Weights of a small transformer language model.
Size: 12 layers, width 576.
MLP neurons of a small language model. Each row is named by its layer, matrix (up: input weights) and neuron, and shows model dimensions 160-287. Each number is 128 + 24 x the weight over its row's rms, rounded and kept within 0 to 255. Numbers have three digits each.
Before each neuron's rows, "fires on" lists the tokens most often at its 100 highest values on Wikipedia text that the model never trained on.

fires on: " C", " T"
L8.up1911:138111096117100123104059178122125079108099143118119186094145098119148162125143126099125104144104150112125146134147138140098141135077163148127086174164146136162123121155147094140125125176117166098139088148139125114125086159120153138120118125126109120146107097142105166109097136122132128103153100121119139097113153116153113115088154165135147096106142126078159091168121119158165145128099

fires on: " to", " and", " off", " |", " RUS", " from"
L8.up1525:137149084102095120139151116115141121132145104121111112151131138107157136124146092143100158181138104119086167123153092155085116126136151159123097121089112121127139147164163092133122142087143122093100131100147129096105135128195134146115129152150139088115113133101163143138139090104138082108097140151142141134131105103097127140129085161087123110150108123088150117136098120101138106155153

fires on: " |", " to", ";", " and"
L7.up754:130139149120085104126066114144141134115125138137146128118142104092169137091090153119103201133134130077081121135112133098076125097140105094136140132121110141153109130128140139145097123092116130134111126121108109121109186141164155097121183174141162150124111160086148120128067122150122135112145135132103095171115117129110090126145135153116139139151099105153073135108108088091129124155135

fires on: "\n", " a", "A", " for"
L8.up1800:147182125100133115146116134139109142107155127115108113169149133093094104109153114159122195145149115143169162166106129140089082099160146102102141121156129148127115159119121158112122113155095073152155134120080136092089153148114171163149142131131145136129157168151156128165126125122095143124127159118161115119162157138103135135120121116153145175139171081113099119145114114092132112098153

fires on: " |", " and", "),"
L7.up1838:115117087146137129142158135131157122114115159161129160150156155129140142128154147152140154192158130133116153145112098166138107091130163135095128115133121125127191149159116128124135108106151096134152119086105122189110110147178137157130136148098110111128137161123133117166122136127141087136130082196118099165146138130116152122121146127111156132113098117084100097115127126105145138169121

fires on: " the", " |", " and", " of"
L7.up261:110122124083175180140121157141151117136157155121150143148112140126096125179126146142107071105138165072156178108157101087162142098124117125140114081140127154142174159137116147120131108134159103119131129096100138180127160132174146145082071130119096129117128137109121088122135105099112136133096116113137127153177142119131099121132121120105137136122120124109120110157158139087149139133107

fires on: " |", "===", "-", " served"
L7.up2288:114144134093112154139110105136120127122118134120157114114138172134133116130133143122137118113099080122149118156171119142119096143134136128132121090111109178143090097178144124106123087110162157118143137103080106108130098147156131141125125103127134132122108144126144137125191099127132098125137093107133127123099120100146129148122144114130097121135084131093116100164086130086146139125140

fires on: " F", " f", " First", " \"f", " \"F"
L7.up832:117156121130148126149127141110138148065119152162119156114100111121122118118111151131060110124137140125098099151116125122098119134135149112132134167118131095074118143102133103099104110154170121102119130142123110080105147176138101146115148116179095146113166109148086178078170107111122090135110143135129113134129120117156106098121092113106116146155165160127110100134113121116155120130149

fires on: " |", "|", " was", " were"
L8.up1428:115098121142134146142155149113135149151123119067132150116160120173141122146114145122162131161144142103093140169102147130117134152119192119126143117109106128145139130128143128125141127123157098164108119109138130176104137139146121169118072166087104154107173115116153120114136102115130101132139102117127156108109118174103177135124163123114105104106123142146120114113147138115134107158140

fires on: " H", "°", " 5°", " 50°", " h", " \"H"
L8.up2062:082108145108145128105137129101175163135127137074135128111139128097132149118129116165120116127122106099126159132130138098136131171152134111092128106092143150120098145135109102142126099133160136148098129119158110126105152113121121126138102132130095135126110134150157146119146114127113130128128118151133076120109063114104131085130099116149194157113118186140147137135155188164151132149112

fires on: " and", "-", "4,", "2,"
L7.up2218:147119089134158144147113179132165132131139170143158131132189138115092121133150125128127096171125108103150156102083129152134127098150129126118115131192117139145132155163101146106124116108135097135116123082125125105110111147186188146119096168100141110148096145069117137118142115103144095113131119158137111157110159112116110096104134114171129127141075136118133105144087132188120148116171

fires on: " |", " a", "\n", "-"
L8.up931:140131144138136128126148095132117113140103135116136171141122145171120138172132098096112105118151147157096169133139104159098114108136106138181137119154170162152121140143121122092119110115154112147105107142114133113103148154143103139121122131134135142113132105161125155123097127159090141093110081173159102129143125107119153127131135118132099129138171141131106126109096182068120134130113

fires on: " (", " I", " \"", " O"
L8.up1832:169147114156108117117104141134140121156130118122088140133115135134146090129151119136111129145150084148178125153183123162124119126100138104108134153061113156129154143108118125113176129174123099150141130123091104129111097143095118156169124150128090133165132085158169177104112132155105123143109125120156154150075119096134129109083190122156089122150170168107140121143158086144115147112132

fires on: "\n", "|", " |", " for", " 1"
L7.up1064:115116140116129120130144092150165089075112108082100153173141159115129088071126138166077127162127112139125110115130135129115136118135138111105144159080148164127133137099157132110135109112136149139087121128106132104102097102109109140112130120152152093125088141118163171155104114119123094134113112148158114147135149166118117143123102094182120110124106081151075139177121115084142120106127

fires on: " a", " as", " be", "\n", " was", " the"
L7.up2142:138110153109086148120147122164142138091115149150141127171120144120162122109159082076134093120122104167127111123138108156123132138154168093139144148118132085162137128112164131085109105135148111093140121130100112121097135096134119150126101115109134094126133118156147156118105145147133110129098112179105163119124158123119183125153134147141076133113171068133119102137099086151117085145153

fires on: " |", "===", " @", "T", "B"
L8.up1562:107166134088108134140125102116141148111132101115120136105103172127100080138102137153083124133100109118161078165131138125119092130126126114095136132109102175089115154085106117122119154160144149130130114098126135099110109129125151142163143108094121138137142155128087151117146095129109141128148116194160115189136135134110062140135135132123095111122124102101118125132137136139092096146102

fires on: " \"", "-", " (", " non-"
L7.up379:142107143165106140124117143100106130084105108143126123172134152155105138147151143106141125149133158135101156126104120166151082140108126086108102176093121140089121117127157148084184132134121077168163163117129134119117121125140133173112120096135079145146159123144101117133135147167159092151122146115123113165087110102118097078135129102153107118126173184153153111152118132153106168119142